config.toml
n_layer = 14
d_model = 224
n_head = 4
n_kv_head = 2
head_dim = 64
d_mlp = 320
vocab_size = 8192
activation = "swiglu"
norm = "rmsnorm"
norm_place = "pre"
norm_eps = 1e-05
positions = "rope"
rope_base = 10000.0
rope_fraction = 0.25
qk_norm = false
attn_scale = 0.125
bias = "none"
tie_embeddings = false
parallel_block = false
init = "trunc"
init_std_qkv = 0.0231
init_std_o = 0.00437
init_std_up = 0.0231
init_std_down = 0.00437
optimizer = "adamw"
lr = 0.00233
beta1 = 0.95
beta2 = 0.95
weight_decay = 0.062
lr_head = 0.00831
grad_clip = 0.5
warmup_steps = 382
schedule = "wsd"
decay_fraction = 0.862
decay_shape = "linear"
final_lr_fraction = 0.0
batch_tokens = 65536
seq_len = 1024
doc_mask = false
train_tokens = 316000000
steps = 4822
dataset = "wikipedia_en"
MLP neurons of a small language model. Each row is named by its layer, matrix (gate and up: input weights) and neuron, and shows model dimensions 96-191. Each number is 500 + 25 x the weight over its row's rms, rounded and kept within 0 to 999. Numbers have three digits each. A neuron's up and down rows have the sign that makes its largest values positive.
A block is one neuron, or neurons of one layer that tend to fire together. After each block is what it responds to, as a language model described it from the Wikipedia text at the highest values.

L11.gate3:469514524513506454508505522494499497497483471503474509465500522493521509506470510495495538497522498474536521523513516477535497546515514500488489490507515470493527496469515492427459490476495485497496508505474564477484524504553487520511501534472484540487509516510454444505468527486503525480
L11.up3:508501530448504501497496539527520491515510483448498521482492542494480531473498507483505504511521501519492531504502526557493498454451506518537506530465532513469529481471492540498487504500492495455499511462512524447520533518486470550517544485491482487529502541513529455502475478495486506492
L11.gate192:511489541561531504527468493545491499509533500546500456461480474478455517506499515542495464502480481476527530482512468465505510531545485494503505521519531516492545517452452506491435484486547490474474507479500526500475556494489489509513489504504494484479514504525493464539463542512529480489
L11.up192:498494505504478503523476528479462495508536475512479472494541504459483508516505512483436484489457522525501554515499471488502471524478490451493485476469499458498502526488524478508460504504498470510527492522554547493483489519534493495500495542503474498506549537494472494564466491446525497513
L11.gate304:510433493516532467514493485504495489500510477529520498482521509483481508458491476476561474511497494494540559521510520492515477544480500483560490490498496520506490560525493487463468483483536492503504522460460520450504504520531522462499457564526512501520464516508531515497497508495505479493
L11.up304:469459515515475465495565513495486478499501524489493513508438568485551514458504494489498468499490495484510501493492523507506480520552491498459482459496498482484523491526483442500447490453531541485483503519514498500526502529504534518533478508551501461485530486519490487470468528519520484513
L11.gate310:491486509490524487537531507514468515527494475554530479469468498498481499537488490512491505498526481463527489511532503458518474544513505476510538479562557468484526497459476475483469499454517475474455485495500472477494491496495495508517512548487509537506466466503443461517501542548531493492
L11.up310:518502464488495518505540544495483467536507511483477468485443523472500509530500456497499479522480521481526473519497509447515484490475515506507533498524470533510556508512511478503502489502464478463489456457516494437492509494450507489478487493517491496493463502509467467546507554525497487506
Description: Opening quotes and name hyphens

L3.gate80:529484512518500452531454516528484505508507555496512509481499462446514505514496468525499496492545456468507493486491495457497493531482499543492496493520516472504523485501511492515501512489517493501486511548491493452490541449461536513522502494500530509533522483518456498527485546466515521488
L3.up80:502478494508500464470468529501508514524501540494493477510511456482483480499521452513512519486538476483479493516501505480486508519489522515478513516521525474543544491514504494505468541484540478491492491504485523456478539468530507512480471513450509508511488491504469511527498523499525499507
L3.gate83:501472490495543497556478501505513509495475507527476503501527497492520503511463472503486490462514531479518529462532493468506558507533501507440511475508539514453530527493525515539502506489530492547522529482497489482499502449510555482495521474490543511508534488516494484522551499528496495528
L3.up83:477493469522503533451533509512503467501484486496456506500513476445467505488496486523482509503494488493494497485518507454510505507487492540507487505527500485524517527505539528476488504489506557544477520502478480455480525469495524483436465490522503484504533527492496506498516499533531475534
L3.gate103:512474559508452531529562508547497524557520528567475487487508468517463490536525516500482459500528483523485532491503469487515514502499527515502496499536504499538522462479502499465488546476538513510496455528567456487486510533496525481481519540501512464499461506488482479531504502513539495511
L3.up103:520446524505485502527531500544525565498457486535498501507488472514489451486515478495513533480516497519495501507523451479503484523495507464506536516503528507529505485493472436461525517475530501500486461476505444557491516525497494478492508503496475496483516496485472456522505515538496516469
L3.gate112:503485508507525454540491495505495456523476554471509495479499522499481498537508492538486524558499505493540503493547462482525510530491496482474487482536464474501510488474506514508509518495499539531482506534442509443474546496477512479492489480514532467498492475535528502518522511501512483525
L3.up112:479502479517524455493440460525533497513493566517475474507500527490506466523540529514539504528514458490503470519539488494527529518543505445492516528534455502521488467515544568536505542469501512513501476528509498489494539475510484529489466531477518496516502525527493470529499512505512556554
L3.gate155:495462516447471490524509538503512508494485561523529479498498490539480499467414530499490476510478496473522461504536479532496494502534502524495494444495535526534506510449478493503501464482540503541527459484520516477482479516494500530486503524487518499427507528484478520530469511533524534519
L3.up155:493528527509513499551483517516470502462469495547496503514506495483507517519493500502514474474499505512443465494478464467521459489474524522497517497452489488544506486505491520491497492506505493509479474486527475489498509515501536522473539471527501505501536463497525461543498517500505484528
L3.gate235:512456470483497490496480509521478508474488495499482480485500472488478489450461522522509512436499449458532482506473503493484532524512514538486506474497502524503454524491515513500491514460497500476495511510525477495487513515526509512457489528551512486452521461506470460507518584517538528498
L3.up235:539469517494512496529508511507491462467469494475546501489494480529453520458499520536502554492535453495465483520482513527476523518507517519501457485530501476469494507476490472503486496478494474493523490492474468497503501517512460505490453536492528486470472472520490485519497536501556512513
L3.gate252:476500491471488481492459451525440497469521515535469474476537462509527578529485485517447533504496502521532520485496492487538501481472508482504520469551517478519517480496512508520456552484521493513459492516445473499475513493459435524478506490509484525525508474503519474514505482507561495493
L3.up252:471488501501494457505495488524495515498515507484502528502502557507483507522546479511490566510511515456477489486553509467500495507492526511485489484537497486514488501465544462478448482492536519466461469490473467483492516531452506483501562464504496478523510526547539516527493512508498471477
L3.gate301:473553517486545490503496504473496477460525491521500468464529498471517525509483466525494531463490500498503494472514481467492514544542485520441514475490524468465468528458528520546473535463515511512472512494490492472464514481476512497503463526513497502496506499522501495520514555503501488492
L3.up301:522545515520498520467541545498500468457485490516482478504529522497497498516513460485515542501515496523482496531502480517491505508494480574486495485509515487505470478442491494477491491504547497469552489481506490505496519481484526474491521529482474489494544464494547498502471457497507454530
Description: Compound-word joining hyphens

L7.gate28:474474553491516506483453489489469491483555515512494426496523523495478522480512464509505517492527532498498518475492518509457535467463547511474494461485520474500525517513545468504471494479508503516493506500524546429486475495481460497519445483486520492510480508544492475494470472515539431519
L7.up28:498468495506513472527478546506483492464496433510498502489485483493497514473476462487532498537498466509472525518496464484489473506525505500520522491562535505570480493482474469506489510489488511522454503450497523493488518496461523518530492530469499472508509469516497459522502506468516487512
L7.gate278:500480525465521508519484515489531493518520508497476527489494491508493506540466508530492520498488498485527517487535478466523517490526505494460498495529516495499519540450475546537495470441506516481486514550513523499467490534486532491454492515526538460445508467496485493571488533507490480491
L7.up278:486500565494500507511502513523426528477497492487517508497483493486490503472454471487459525484506551486466480520460503463480501487507535502515494513493539528482549492455483525493467514501503508523500497509486474485510530509496486506533493494503481497480487511528469544486486525515463472493
Description: Compound-word hyphen

L3.gate72:513490500563460487523499465465486503502523494512519509500516446492494521483502456497500510470521501524535508496525491516493562514470479483530544518526516490475515500482503514530517529477467476491498495478502526476479494522536499505507463535440483510517511542497486489481468525479541505471
L3.up72:498445464501499500474458503493462462518535490478503510498478507560483494479460508507524507519492518450523495495497567479469498504539524520504553508509526507531512548494549496529524547489496523455516524535519466463510552484529510509487503490484526479509512498500487522490464523450542539513
L3.gate78:502481486516484491515533508508484491475474501550485495494538471499535496531473493519469490483479467522501496459477479545528510503532461476481561481498524502486420497459524507516496497499480508535504465467535515516468498506470541536498502504491530507506516468525494512480536536540464493501
L3.up78:510543502499489518526504487482536530501518512572516521526519482467547481506489534481499469500527449514503498515504489505495514515500477477517499512491482526497477462496506497508463456532513460545537466472502514541504449532526483503524479542491507525508486514453441507514497521485505536475
L3.gate164:524525488517494491532498502537483487496546514529490488497508457507565501504495493508479509509455477511465515515531535494536487548500490470510505530545498505478479480500477525506470524476478503516537466533460530514484465480503475533545500545455511494474510490439475520549515493490500480508
L3.up164:476514449523493474495480498513533477527515489445526515496493491501480500541442510500483513517497488510474528502478499508488517481495531502494510453478496492498536496499496464537507514502494510501538546449542509499499546472478501536491482486480539494538504452523490537505485512500470490544
L3.gate171:477525511520478461528467505505517515463547446517501486493511463498537502574461530506492490490501506504520482500496530472529526505511520508485549503511527511488481507475474479545461534501524487473490503476529474531479500508496486521487449524517495521528524466447464492483509525500511482474
L3.up171:515565464520483450491562495459475500499501480548465491495513447508527481504472487498454534434494503499540514502499483503514521512523477526465500488484495499468496538466488465505516518457484460468522493501536497514496465512538510487473484532504445491510506490456493497532490516496503516539
L3.gate201:480465492514482505509557483489455514523511484489512481498519485495532535503498504510460463488460459564527474498507543512478469499508481500565527504509542505492482523482454521463464490525484535532542518508503495525490451567482482533514520503518490507503505516492466496468485491517496507510
L3.up201:513483509512468492528530464513494496509502511566509492490504494522523508505513435513500468477451488500537486513486504568502535509487496522525470493471545518526516523453472486526493544485453509508547477491520508503481505489494496500527510493526514473495532510470518476521503491528492446494
L3.gate276:483537466514503501510476503467499504502490489477514449495506490513528480576511515496477533487518511507498490488529491508549458526538510525506521456520494482460471513441503512487506466512482510469488471490472484494488483476496485486510543504505500471546506522506455512511489536528475494433
L3.up276:468532492509526473474504475455476495498456503487491476517506478486484534502483524467486511464473496527449508518483482484546501498489482517488482462481519503477529510462509481537511494529489517498445500489527529529509481568509521480516507496523518512518455549498531468534534480482478503474
L3.gate286:505508471491512478532495466476474465517495476517488541491492501550523529505465483509420453480459506514485509483501562509519504507520487499482509489526515488523495545498483531504502522510463489546497513489524508517479493501480513515536517506500562493521513472521507511494533478521505449519
L3.up286:484538479507495519502530491485511448474499465530460477507507479499521537538472439492435538458462487526496502501497486511522482511543480489497497500477476514544498501513484511475539516531518513530501477481526470501502516476538541492483520526502500483531497519514485521492513523522490514521
L3.gate304:485513470549495499528503568471451504522511454491475505494527500499513527557459492496481500511516496508491524509509489499503474539512456474489492510502530523462502517492472538457487474527584510535482523467532490492500526516496520513512463508467519542475504489482479533483468482484465499468
L3.up304:474531477514504495477506531510527503438536476529484511512504535452552469535512463488487505461489492458488549511502497522526477528522514480473523469492500519506510484465516511547485503529540494485518484488530502500492497531455482522511453539545485500527539514507465498537469500513500501458
Description: Section-start capitalized pieces